config.yaml
num_key_value_heads: 5
head_dim: 64
norm_eps: 1e-05
rope_theta: 3890.0
rope_fraction: 1.0
qk_norm: false
parallel_block: false
init: "uniform"
init_std_qkv: 0.0324
learning_rate: 0.00128
decay_fraction: 0.88
final_lr_fraction: 0.1
batch_tokens: 65536
train_tokens: 808800000
MLP neurons of a small language model. Each row is named by its layer, matrix (gate and up: input weights) and neuron, and shows model dimensions 16-79. Each number is 50 + 10 x the weight over its row's rms, rounded and kept within 0 to 99. A neuron's up and down rows have the sign that makes its largest values positive.
After each neuron's rows, "fires on" lists the tokens most often at its 100 highest values on Wikipedia text that the model never trained on.

L6.gate666:62 36 43 35 68 59 54 36 61 61 57 32 54 43 50 49 49 50 46 58 46 42 57 47 75 74 33 62 58 52 56 49 52 61 61 47 50 61 38 53 62 54 57 43 50 52 32 59 54 63 52 65 51 49 44 42 60 62 63 64 56 62 47 38
L6.up666:38 36 60 43 50 41 43 52 57 57 46 37 46 45 69 54 51 45 68 58 42 73 39 41 52 41 60 51 60 66 64 60 28 62 59 47 49 50 58 48 32 58 62 60 66 52 48 60 45 52 74 66 35 57 63 73 46 73 42 46 60 58 51 39
fires on: " ", ")."

L5.gate29:47 50 54 39 51 40 67 73 42 60 50 51 48 54 44 46 44 65 54 41 31 49 39 58 67 55 51 35 57 67 43 53 62 37 49 54 48 53 58 45 37 57 49 50 42 57 33 55 56 50 52 42 41 36 56 45 65 41 61 48 47 55 41 67
L5.up29:57 49 46 27 64 31 62 57 51 49 41 64 56 41 36 21 50 59 58 50 39 49 51 37 49 32 32 46 42 53 55 52 64 36 45 45 49 51 52 23 48 57 51 59 38 43 62 70 57 38 47 32 52 38 58 56 48 52 41 41 56 68 38 42
fires on: "\n", "==", " =="

L5.gate530:38 57 46 50 34 58 48 34 65 39 41 65 51 55 37 65 50 43 50 41 57 68 44 74 34 57 50 56 27 46 58 35 65 37 63 43 41 41 36 44 41 49 68 62 34 52 61 47 38 60 33 41 50 42 37 48 44 38 44 73 56 48 53 68
L5.up530:39 45 36 48 43 43 66 37 53 44 39 70 39 58 45 59 60 42 33 43 32 55 53 59 39 66 58 63 40 46 55 61 52 36 69 46 58 51 35 41 65 40 67 46 50 52 66 49 46 60 47 48 47 64 45 45 47 28 46 55 52 63 51 59
fires on: ","

L5.gate274:48 40 57 64 54 35 36 29 65 56 54 43 47 53 43 41 61 63 60 56 46 46 32 55 70 49 56 54 53 75 63 63 40 54 50 52 51 52 31 59 39 64 43 58 46 58 47 29 53 52 36 53 55 65 63 38 54 52 38 48 51 52 38 41
L5.up274:39 47 56 41 52 44 33 45 47 31 57 43 54 41 33 49 51 48 71 68 48 44 41 49 53 53 60 55 44 42 70 41 21 27 60 53 58 57 34 52 41 48 50 50 62 43 32 38 56 67 53 50 28 53 55 68 34 68 43 58 52 56 56 35
fires on: " ", "iti", "3"

L6.gate765:52 84 51 54 42 62 46 45 47 60 55 43 52 46 61 59 54 44 62 42 30 49 48 50 51 53 45 49 40 41 41 64 47 49 47 52 36 58 45 53 63 59 50 60 38 64 63 57 49 58 45 63 43 49 36 49 34 53 49 51 45 18 55 51
L6.up765:46 61 38 34 54 48 53 54 62 38 42 41 47 26 54 52 50 34 81 44 56 61 51 40 27 39 45 48 52 32 51 61 48 36 41 58 51 55 45 27 67 45 41 65 37 49 51 53 57 36 41 44 29 46 54 62 44 45 40 56 47 70 38 55
fires on: " P", "p", "ap", "st", " V"

L6.gate631:50 56 76 63 51 53 51 54 27 67 66 50 43 64 40 39 48 32 45 46 48 58 45 47 46 59 48 70 73 47 41 34 53 55 49 52 61 35 43 58 51 59 38 43 48 48 51 41 52 57 50 39 53 55 62 56 53 55 45 43 57 51 66 49
L6.up631:45 51 57 75 41 31 48 56 46 50 46 51 47 42 56 40 39 60 48 53 33 48 41 48 53 36 55 50 49 44 45 35 54 47 62 57 65 52 42 64 54 67 53 57 43 50 56 43 67 44 34 41 42 55 67 47 56 46 54 40 50 44 58 66
fires on: " |", " was", " is", "ed"

L5.gate686:49 36 46 45 39 50 48 57 54 41 37 53 25 39 50 50 54 46 49 34 59 45 60 72 56 43 43 48 42 76 43 58 63 62 63 37 57 37 39 37 51 52 47 60 41 50 40 42 58 48 49 54 48 39 50 41 55 48 55 38 45 40 29 36
L5.up686:60 60 49 60 44 47 32 54 71 43 47 74 53 41 49 35 56 52 55 45 44 51 52 42 43 48 55 37 50 50 48 40 56 64 61 55 58 68 56 43 58 56 23 28 36 56 52 53 57 55 53 47 58 59 35 51 36 60 59 60 48 47 65 47
fires on: "d", "ed", " and", "0"

L5.gate525:43 46 44 23 59 50 55 32 41 38 57 47 41 45 67 46 44 51 44 45 43 57 52 50 61 48 38 46 37 66 52 44 65 43 60 55 50 48 47 48 45 55 39 49 43 55 44 56 29 51 50 24 43 52 59 54 40 59 51 38 56 42 31 37
L5.up525:40 38 26 46 45 62 62 44 43 39 56 42 56 34 60 51 50 40 36 66 35 45 43 59 44 42 51 54 55 44 52 48 40 71 51 51 42 55 39 39 66 48 59 57 29 52 42 51 45 43 66 39 32 48 55 58 44 63 64 61 44 40 60 38
fires on: " and", " then", " or"

L6.gate505:35 40 51 44 45 40 39 46 66 51 50 66 54 61 44 34 37 66 34 66 57 55 53 40 65 67 57 57 53 38 59 48 54 50 46 37 63 41 59 52 55 38 43 37 46 49 61 37 63 48 66 37 54 41 62 26 39 48 42 41 77 46 47 58
L6.up505:54 42 32 65 30 23 54 56 73 62 32 50 63 54 49 48 61 42 52 36 42 31 40 54 57 58 54 64 62 55 49 45 63 44 42 28 42 66 54 58 47 38 48 41 46 45 45 62 60 37 37 38 44 63 55 45 42 34 54 56 52 58 42 52
fires on: " where", " that", " which", " (", " what"

L5.gate323:33 64 50 51 45 56 62 53 46 51 61 45 63 63 55 57 63 48 52 69 41 65 24 41 50 49 37 36 54 68 57 61 59 52 51 52 59 53 46 51 46 64 50 43 69 37 49 59 53 57 52 39 64 52 55 42 62 43 47 40 46 49 58 58
L5.up323:39 42 63 49 52 65 46 37 41 68 42 29 40 55 52 46 53 38 36 40 42 54 54 63 32 45 56 59 50 42 41 54 44 70 57 56 38 39 48 35 48 41 66 49 69 50 52 44 56 59 57 37 57 46 68 54 59 60 62 62 67 33 47 49
fires on: " and", ";"

L6.gate815:57 45 55 48 44 47 59 39 50 64 56 37 43 59 49 50 45 45 40 48 40 45 78 42 64 47 53 35 57 64 53 48 38 41 44 40 30 42 57 52 52 48 52 44 41 46 49 53 53 67 53 28 48 50 62 61 45 41 51 57 48 55 53 48
L6.up815:60 31 40 57 50 40 52 64 41 63 42 54 54 64 43 36 36 43 38 41 57 36 61 50 39 45 40 49 48 45 71 48 57 54 52 49 72 41 25 52 52 26 45 39 38 46 46 53 53 43 50 60 39 56 38 46 44 32 36 60 45 37 52 43
fires on: ":", "′", "°", " |"

L5.gate206:55 48 40 65 51 53 36 54 60 63 41 66 43 45 50 60 59 57 57 50 57 61 35 57 48 50 56 56 51 54 41 21 48 54 46 41 49 54 58 60 48 50 47 65 44 33 48 55 51 35 68 49 35 38 51 70 50 46 49 50 58 53 46 65
L5.up206:54 56 65 43 37 45 55 44 39 40 48 37 40 44 36 19 48 54 47 48 42 55 50 49 58 58 60 65 75 44 48 65 46 48 32 27 40 57 48 34 51 30 55 56 53 64 57 44 55 60 36 61 49 53 61 68 51 44 65 56 48 60 45 50
fires on: "'", "-", "s", " ", " as"

L5.gate685:47 49 57 40 53 36 50 70 53 41 43 32 45 53 69 53 65 45 62 43 65 50 34 49 62 56 45 46 46 61 52 55 43 60 48 57 25 46 56 59 59 50 51 56 46 39 42 51 50 55 26 42 60 58 37 46 53 47 41 43 50 54 62 50
L5.up685:52 32 27 74 53 79 48 51 46 37 47 41 41 53 49 44 57 32 57 37 58 67 53 56 46 30 39 72 46 60 35 71 46 54 72 68 57 46 42 33 52 49 50 42 45 38 56 55 51 55 52 39 55 48 46 43 47 56 53 58 61 32 51 57
fires on: " |", "\n", "0"

L6.gate908:56 47 57 40 44 69 57 61 66 54 53 48 56 43 34 42 49 53 34 57 72 52 52 56 42 42 49 47 60 51 58 51 46 48 55 60 58 46 42 52 60 61 50 60 52 50 57 63 54 46 61 66 55 56 58 65 51 58 43 80 71 40 38 47
L6.up908:43 50 62 37 51 50 41 46 53 50 64 44 52 37 45 55 45 41 56 51 54 57 42 43 58 42 41 67 43 39 63 53 43 49 53 54 38 72 69 45 59 56 47 51 49 51 42 37 54 37 74 60 69 58 57 43 53 65 49 56 50 51 68 39
fires on: ".", ")."

L6.gate552:52 44 52 47 53 43 39 47 42 44 24 57 50 43 49 48 34 39 62 50 65 57 26 49 52 63 49 41 34 60 47 58 49 62 43 64 43 61 50 49 57 41 50 56 53 64 54 61 36 43 53 38 43 54 40 41 59 49 41 48 65 56 55 51
L6.up552:52 44 57 50 46 34 56 44 53 48 47 65 66 41 41 58 41 42 59 37 49 63 58 52 61 67 52 60 53 53 41 53 60 52 55 61 46 49 36 55 44 38 80 49 73 38 53 55 65 33 41 49 32 49 38 37 66 45 62 55 44 30 41 45
fires on: "st", "t", ".", "s", "or", "ic"

L5.gate166:53 42 63 51 52 55 42 44 64 43 37 72 45 49 56 54 43 46 48 45 34 50 50 47 55 52 60 38 43 71 40 31 54 59 53 44 59 45 52 46 34 62 52 39 50 51 29 56 51 63 54 36 57 65 54 51 49 57 70 67 53 61 59 53
L5.up166:55 38 43 45 57 50 53 64 62 27 58 25 28 41 45 41 54 39 39 69 46 67 57 44 50 36 52 47 68 51 67 68 52 62 64 65 51 60 38 63 42 43 50 61 53 57 47 55 45 49 53 44 36 39 46 57 63 56 48 45 60 65 57 59
fires on: "a", " to", "u", " was", " be", " Va"

L6.gate702:56 53 43 51 36 54 38 39 57 68 46 44 51 58 48 53 60 44 64 53 63 67 49 60 42 48 58 64 47 58 36 56 38 62 55 46 55 46 61 56 39 51 63 53 52 62 54 61 42 40 55 64 36 52 50 51 44 49 40 52 53 41 41 59
L6.up702:55 44 55 61 42 40 61 40 58 43 57 53 85 56 55 61 61 44 52 56 58 57 33 50 39 50 50 42 65 45 56 39 50 68 57 43 51 58 59 45 39 44 43 56 53 44 55 83 64 47 55 50 41 23 59 62 49 52 51 68 54 39 46 55
fires on: " ", " in", "-", "1"

L6.gate573:48 46 47 57 49 63 50 69 60 53 41 45 58 28 58 33 53 54 58 47 46 47 60 38 47 50 40 43 48 45 48 40 62 36 57 60 48 60 47 43 52 38 44 56 52 53 39 55 50 45 57 50 57 44 55 60 64 42 72 66 45 60 70 39
L6.up573:46 60 53 42 56 51 62 45 45 46 59 64 50 45 61 69 48 41 44 59 63 57 54 45 42 59 42 49 51 48 45 40 49 69 37 41 58 53 33 62 56 43 57 44 41 40 31 57 49 48 47 55 38 42 63 54 43 51 35 47 49 46 59 48
fires on: "C", "c", "2", " c", "5"

L6.gate209:48 39 57 51 72 62 84 55 59 47 45 51 46 37 61 45 39 45 42 38 40 49 60 53 40 60 58 43 50 60 42 55 46 41 53 42 49 53 65 51 41 62 69 49 61 52 41 69 56 46 49 33 36 45 51 48 59 53 44 46 67 57 40 54
L6.up209:41 42 58 45 41 51 54 50 56 52 55 41 45 56 52 42 57 40 67 35 71 57 62 46 62 43 46 46 69 52 68 43 66 50 47 46 66 46 62 38 62 48 57 50 64 43 45 47 58 63 60 47 62 52 56 43 34 50 49 75 50 62 47 61
fires on: "s", " its", " –", "-"

L5.gate569:47 40 56 43 46 41 38 33 49 45 46 70 48 44 52 53 48 68 61 44 64 77 54 61 48 51 48 58 46 43 53 35 49 43 46 49 47 51 54 41 39 69 41 40 38 40 56 49 57 69 65 52 70 42 43 39 52 44 60 46 41 59 41 34
L5.up569:41 41 58 54 57 41 40 44 44 45 40 67 44 63 74 56 56 58 28 58 61 41 56 77 50 50 42 44 59 48 50 61 62 45 49 36 43 51 56 48 58 59 35 58 48 52 34 49 54 61 53 60 55 55 52 59 70 28 50 50 43 65 35 31
fires on: "s"

L5.gate837:39 65 50 47 43 45 60 46 59 45 50 55 49 46 48 26 49 73 46 58 50 49 49 53 54 25 33 46 53 46 39 46 46 43 48 41 59 52 56 60 71 54 62 58 47 50 43 38 57 45 56 44 50 48 43 62 56 56 47 44 37 31 53 44
L5.up837:48 56 72 49 53 30 50 44 59 53 38 46 38 59 38 47 50 42 66 43 44 39 30 59 42 63 28 34 52 41 46 34 53 45 62 47 47 45 56 52 36 43 48 48 55 46 42 55 44 53 46 37 50 54 38 44 52 41 38 71 44 41 57 58
fires on: "0", "5", "9", "1", " March"

L6.gate251:60 52 40 63 49 55 56 55 65 49 43 51 56 54 63 50 42 41 64 51 44 50 63 50 26 40 50 47 40 55 47 61 55 43 53 40 51 46 63 53 47 52 48 38 31 52 44 43 49 58 62 43 31 43 39 38 51 65 46 37 50 48 51 52
L6.up251:45 47 45 48 56 31 55 51 42 52 66 46 34 43 55 56 46 50 44 34 50 52 60 55 48 74 42 52 51 57 55 35 37 50 48 54 34 43 64 35 32 60 54 39 42 44 52 62 36 48 46 61 61 59 54 62 49 51 50 45 51 51 56 55
fires on: "-", " data", "–", "ak"

L5.gate145:46 43 24 62 30 63 35 38 65 66 45 52 62 59 53 41 65 53 70 49 63 51 50 43 45 51 49 52 45 52 37 40 42 40 59 51 45 44 43 52 56 41 62 54 43 56 34 46 53 55 49 39 44 46 49 44 60 38 55 55 41 50 59 37
L5.up145:50 39 44 50 64 66 51 34 51 47 55 62 66 45 70 59 59 47 52 45 47 54 40 37 41 62 62 56 36 54 46 41 70 61 52 48 54 49 45 58 18 63 50 48 51 48 47 48 47 49 43 44 41 44 41 40 54 47 60 47 71 49 52 46
fires on: " in", "'", ",", " from", " to"

L6.gate848:42 50 51 35 62 28 50 47 31 39 35 45 53 61 69 58 60 43 58 50 56 77 39 34 43 42 59 50 44 49 55 51 39 52 45 46 51 52 52 60 47 80 40 45 50 44 47 57 65 34 46 26 54 48 59 36 44 61 56 27 48 39 61 37
L6.up848:64 52 47 47 51 39 39 57 48 48 39 31 32 68 48 52 52 49 29 50 51 55 58 38 38 39 47 42 31 59 52 47 46 51 57 50 56 56 49 37 59 70 46 54 43 62 51 35 58 42 53 48 50 50 43 64 45 45 49 44 63 63 57 54
fires on: " Le", " and", " Te", "le", ";"

L6.gate897:54 57 38 45 47 62 43 51 50 44 29 47 48 49 35 53 60 53 63 36 54 55 48 59 47 62 50 53 58 51 56 62 51 50 44 42 51 62 44 59 63 58 58 42 57 54 38 29 25 55 52 60 60 62 56 50 41 52 45 66 67 54 41 49
L6.up897:66 56 50 50 48 53 49 59 49 47 37 52 39 47 49 49 55 53 63 40 58 59 56 46 46 51 59 42 55 47 45 52 61 44 46 57 62 69 53 53 60 46 56 54 48 44 24 48 44 41 41 68 64 62 56 50 51 54 52 57 61 57 52 63
fires on: "C", " p", " P", " K", "2", "S"

L6.gate803:51 57 49 43 28 62 46 69 55 41 41 47 58 60 45 38 45 49 46 34 32 53 42 43 50 56 53 46 59 39 46 44 41 40 55 51 52 48 54 67 48 45 50 36 44 47 45 44 65 56 54 36 36 70 41 48 52 45 47 46 46 48 34 42
L6.up803:39 53 39 44 57 53 51 44 40 44 50 55 53 57 49 51 36 32 55 31 59 57 46 54 51 60 44 51 43 32 49 58 41 55 62 46 55 50 33 58 44 40 44 44 51 30 44 41 58 46 51 36 53 69 39 60 34 40 56 44 53 41 55 47
fires on: " =", ";", "\n", " details"

L6.gate542:53 68 55 53 53 38 50 32 38 48 31 59 38 48 52 51 63 45 54 66 51 46 48 35 46 55 62 40 63 66 56 47 51 52 45 39 65 59 41 70 61 39 40 59 38 54 62 44 46 57 52 38 46 31 43 60 64 47 47 62 58 37 49 48
L6.up542:52 46 48 46 45 47 45 77 62 56 44 58 47 66 40 50 59 38 46 53 34 39 55 40 59 35 57 51 56 63 41 41 37 49 72 59 67 28 35 52 69 49 49 34 55 57 61 56 55 43 49 61 42 61 50 56 37 69 60 42 40 55 47 59
fires on: "ly", " was", " were", " are", " is"

L6.gate836:48 48 33 65 54 52 47 48 56 44 65 39 44 59 57 71 46 67 59 49 53 55 46 60 39 55 32 45 46 39 61 73 35 44 59 57 49 28 55 53 73 51 47 72 70 47 63 56 39 56 45 57 41 48 58 74 39 54 45 52 39 75 57 48
L6.up836:56 57 65 50 41 59 24 35 37 59 63 48 41 49 35 45 45 48 35 57 53 47 46 51 46 45 50 54 41 46 40 33 32 56 56 43 63 53 44 47 40 44 46 63 52 63 65 53 61 56 52 69 29 54 49 73 40 42 40 56 43 43 50 50
fires on: " in", "8", "5", "4", "9", "7"

L6.gate40:58 35 49 34 39 44 61 58 60 63 50 43 62 50 53 34 61 63 47 54 54 50 42 67 49 66 50 60 50 34 57 49 55 54 68 50 51 42 48 69 71 59 46 62 40 30 47 41 53 50 62 52 34 49 32 35 42 49 51 59 58 60 42 51
L6.up40:59 44 55 67 44 42 69 38 34 45 55 72 55 63 52 54 53 53 60 43 51 29 34 53 42 62 58 48 53 62 35 42 53 42 40 40 49 34 60 38 46 37 57 46 63 33 46 57 15 32 54 37 53 46 58 42 56 54 46 46 59 45 58 28
fires on: "0", "3", "5", "2", "4", " Title"

L6.gate152:46 66 57 62 41 50 59 48 49 71 54 50 46 44 75 49 42 37 53 44 62 70 54 40 55 47 43 43 62 34 32 59 65 55 62 44 59 46 65 23 53 56 41 45 63 56 34 36 54 61 46 42 57 62 32 56 64 50 43 48 24 53 50 62
L6.up152:66 50 23 61 56 29 40 34 63 43 48 53 49 67 47 48 52 71 52 47 51 39 49 53 50 65 36 51 70 49 51 55 57 76 43 45 60 53 61 46 35 57 35 48 50 39 54 46 53 51 46 42 49 51 55 49 46 47 26 23 51 69 37 58
fires on: " =", "\n", ")"

L6.gate495:76 72 55 57 53 51 48 69 36 61 49 49 71 58 53 57 46 55 49 55 53 41 43 58 55 54 39 60 46 70 43 49 53 51 64 49 40 52 56 50 51 68 65 52 43 64 61 57 24 40 63 39 41 40 28 48 50 58 28 64 56 58 52 52
L6.up495:45 58 43 47 57 31 53 61 46 38 53 55 47 48 57 51 56 59 61 42 51 46 63 63 61 40 54 27 59 38 63 47 45 51 57 59 54 59 46 27 61 36 58 60 59 36 49 45 59 55 42 41 53 47 57 47 56 65 79 55 51 41 30 44
fires on: "-", "/", "–"

L6.gate263:57 40 68 46 68 38 51 45 54 73 54 46 49 45 52 53 35 43 50 46 40 61 56 66 36 33 37 47 47 46 52 31 32 44 53 58 49 39 43 42 34 57 71 35 53 54 62 54 53 52 31 48 52 56 46 45 43 49 50 34 58 49 46 52
L6.up263:51 58 58 49 58 44 42 73 55 43 54 56 36 61 59 56 45 57 51 34 53 46 52 41 43 59 30 57 69 52 50 58 53 65 48 42 46 34 39 41 49 50 35 45 57 48 56 61 48 63 42 74 35 45 61 44 42 32 51 55 53 63 64 33
fires on: ":", "′", "°", " ft", " ", " m"

L6.gate83:46 59 64 49 50 52 53 33 38 53 32 32 55 47 37 41 52 62 63 54 45 58 41 55 57 60 36 36 51 47 45 59 44 46 59 24 35 61 52 52 47 41 55 56 50 62 35 46 56 54 32 59 39 47 39 42 62 48 41 60 60 56 26 56
L6.up83:47 60 59 50 53 42 52 45 54 47 57 62 56 45 61 55 44 61 51 39 62 50 41 40 53 48 59 34 44 55 52 65 43 43 58 44 50 45 51 41 55 64 59 40 55 46 53 77 52 23 35 54 45 41 46 45 55 52 46 50 39 46 60 74
fires on: " ", "."

L5.gate643:46 42 49 49 58 46 62 31 46 52 46 64 46 42 42 50 39 64 63 56 29 40 46 65 37 44 58 45 49 39 37 51 60 61 59 41 41 41 45 36 34 51 25 46 46 48 57 54 70 50 59 55 67 57 59 33 49 67 56 57 57 82 41 43
L5.up643:52 50 43 44 61 36 51 45 44 72 28 47 68 36 34 52 52 60 52 51 52 57 56 49 52 57 44 49 53 55 54 50 56 45 48 41 45 41 70 43 42 55 54 44 45 25 55 59 55 49 66 31 62 52 59 51 72 39 42 47 49 55 57 47
fires on: " |", " Bo", " with", "ib", "s"

L5.gate368:34 48 38 48 61 49 38 46 60 40 64 39 41 54 58 45 70 48 46 55 52 72 60 57 49 61 37 60 50 55 36 36 64 56 50 48 34 51 52 47 47 29 57 68 63 57 57 60 38 52 45 26 35 57 49 63 42 57 44 65 31 49 57 49
L5.up368:56 47 51 55 51 62 45 50 42 56 30 64 61 52 54 45 57 39 53 34 66 50 76 54 54 53 42 55 44 51 82 47 71 64 41 37 61 59 38 49 52 34 47 50 70 56 54 60 64 45 38 52 37 64 48 52 41 62 28 76 42 38 54 48
fires on: ",", "2", "1", "5", "8"

L6.gate429:65 39 48 47 57 48 47 48 58 67 63 64 47 31 52 61 51 45 35 69 56 55 78 52 51 61 38 53 54 61 69 53 55 49 57 57 60 50 54 55 55 56 68 39 38 49 29 61 31 62 57 53 41 46 52 43 36 47 52 52 43 59 49 41
L6.up429:53 53 49 44 60 64 33 54 45 54 69 55 51 55 48 60 46 55 27 62 52 44 44 59 45 47 36 47 44 43 40 46 62 51 38 52 38 50 42 42 48 59 52 37 49 55 30 44 55 54 48 47 42 43 41 51 70 54 49 63 55 44 39 40
fires on: ",", "\"", "0", "5"

L6.gate184:41 54 53 47 62 41 28 42 53 60 38 49 63 51 32 36 53 54 47 55 63 50 54 46 46 44 42 46 44 37 47 59 59 56 64 59 61 40 56 43 58 42 43 55 47 53 58 43 35 36 60 37 35 53 55 42 51 32 52 40 37 45 58 55
L6.up184:50 60 45 65 68 54 45 48 44 46 32 42 41 45 55 54 28 57 58 57 57 56 66 64 36 47 45 42 40 44 50 55 65 60 37 54 47 52 60 54 52 48 54 49 69 54 40 48 68 48 59 36 48 41 35 58 54 51 70 60 67 52 37 62
fires on: "0", "6", "5", "8", "4", "9"

L6.gate794:63 59 64 44 43 48 52 54 47 70 46 46 53 65 47 32 63 62 59 46 39 33 57 38 36 65 65 62 35 49 32 54 47 59 63 60 45 56 56 58 61 41 62 57 58 53 36 45 64 41 41 39 47 58 51 50 56 63 57 28 35 55 47 56
L6.up794:66 39 44 60 43 40 62 38 47 44 69 51 48 45 49 57 71 45 57 69 50 54 44 60 62 46 60 57 43 62 58 51 50 64 70 44 52 59 47 61 64 45 57 46 54 66 39 77 53 45 46 46 29 43 47 54 50 61 50 39 53 41 28 62
fires on: "1", "-", " per", " ", " one", "th"

L5.gate304:50 52 52 58 36 53 62 44 51 55 36 52 59 52 70 43 50 61 49 52 69 44 59 34 57 46 43 49 64 55 64 43 46 56 48 51 71 53 42 61 47 68 42 57 46 71 50 51 46 57 63 53 45 45 48 30 49 46 62 47 47 35 52 44
L5.up304:46 46 49 53 48 46 49 70 46 46 57 54 43 29 54 48 52 36 36 67 63 59 43 42 43 55 53 55 47 43 64 55 58 57 41 67 66 51 53 61 59 46 48 45 51 63 40 45 69 40 48 41 52 32 49 22 64 52 62 55 50 46 50 37
fires on: " is", " was", " ", " be"

L5.gate919:48 34 63 61 61 61 49 35 45 52 57 70 58 33 48 49 53 66 44 31 40 51 53 31 50 53 47 52 32 48 35 43 30 43 45 65 46 56 42 58 65 45 58 50 54 47 34 50 61 50 45 65 58 33 55 48 51 57 54 66 20 43 60 35
L5.up919:43 28 34 45 48 49 43 46 33 37 52 50 61 43 56 45 50 30 41 78 44 41 43 49 48 46 65 42 51 65 47 60 69 62 44 51 49 49 41 63 46 56 54 65 54 44 54 44 66 47 41 42 66 47 58 54 50 49 64 44 42 68 48 47
fires on: " to", " and", " of", " as"

L6.gate834:48 49 59 54 57 41 56 61 43 39 57 40 34 54 59 66 47 46 60 43 54 43 38 67 40 35 59 38 53 50 49 22 65 50 33 45 50 45 66 55 48 58 50 71 43 36 49 37 33 54 29 43 58 54 45 46 67 53 53 67 59 31 56 46
L6.up834:60 57 49 46 42 53 42 46 45 42 51 40 48 53 29 63 35 37 58 39 67 48 51 48 48 54 49 61 44 56 55 56 36 58 50 38 46 45 46 35 59 34 41 57 48 76 68 48 58 51 43 43 61 63 57 26 35 38 35 42 43 36 65 34
fires on: ",", " and", " as", "ro", " by", "Ro"

L5.gate898:28 36 34 61 43 56 30 37 45 51 69 39 48 70 28 54 44 54 54 78 45 38 32 54 59 52 63 56 34 54 42 47 48 61 56 48 47 47 52 49 36 36 67 43 35 56 51 58 53 49 73 50 65 69 53 44 61 47 42 55 65 60 45 48
L5.up898:36 47 48 35 58 50 47 39 47 50 59 46 40 43 54 59 48 49 66 56 48 49 42 52 57 38 49 74 48 51 46 37 38 62 48 45 56 47 57 54 27 37 64 39 45 59 61 17 55 50 53 55 56 53 39 47 50 53 56 39 48 40 45 74
fires on: " (", " the", " "

L5.gate467:51 47 44 61 41 48 24 63 33 63 66 47 49 47 60 51 44 60 53 49 60 64 63 82 50 44 39 37 43 65 53 47 49 46 66 46 39 51 59 61 39 59 35 50 71 63 39 57 34 83 50 51 33 31 50 46 51 35 49 38 43 50 45 49
L5.up467:33 52 49 55 35 57 48 56 56 35 53 47 61 51 63 57 52 56 39 67 48 59 49 44 73 66 46 49 29 52 34 50 45 40 66 67 40 53 51 69 37 60 51 45 37 45 48 55 71 28 46 41 64 40 30 53 49 53 40 66 46 46 47 37
fires on: "1", ".", "6", "9", " "

L6.gate122:60 59 51 53 39 55 42 61 40 59 51 48 46 60 62 63 51 43 43 64 62 66 47 39 50 52 41 74 60 58 42 55 31 28 42 37 52 63 54 33 47 47 56 48 55 48 75 45 44 50 30 58 59 50 43 57 53 43 38 46 33 61 39 40
L6.up122:50 52 57 40 42 35 60 33 53 44 45 46 52 36 66 56 45 38 50 34 49 67 61 53 39 41 46 62 54 45 40 46 42 39 52 69 41 52 49 52 38 52 68 44 34 68 44 62 54 39 49 57 53 48 55 33 25 58 43 50 44 54 68 59
fires on: " P", "P", "ap"

L6.gate567:58 30 51 53 66 41 41 37 42 46 44 55 47 53 59 43 44 68 35 48 58 54 56 66 48 46 54 52 58 58 50 52 68 49 45 67 38 58 52 55 50 69 43 40 36 44 51 37 62 57 35 52 53 68 38 57 46 43 52 27 50 51 48 44
L6.up567:51 41 55 54 47 59 54 54 49 56 55 55 38 39 22 38 34 54 49 41 40 46 43 47 40 38 61 53 41 41 52 47 45 56 49 38 65 57 61 65 37 36 47 32 39 54 63 66 53 50 59 37 53 46 43 44 48 59 56 53 44 36 43 42
fires on: " years", "ation", " period", " time", " life", " career"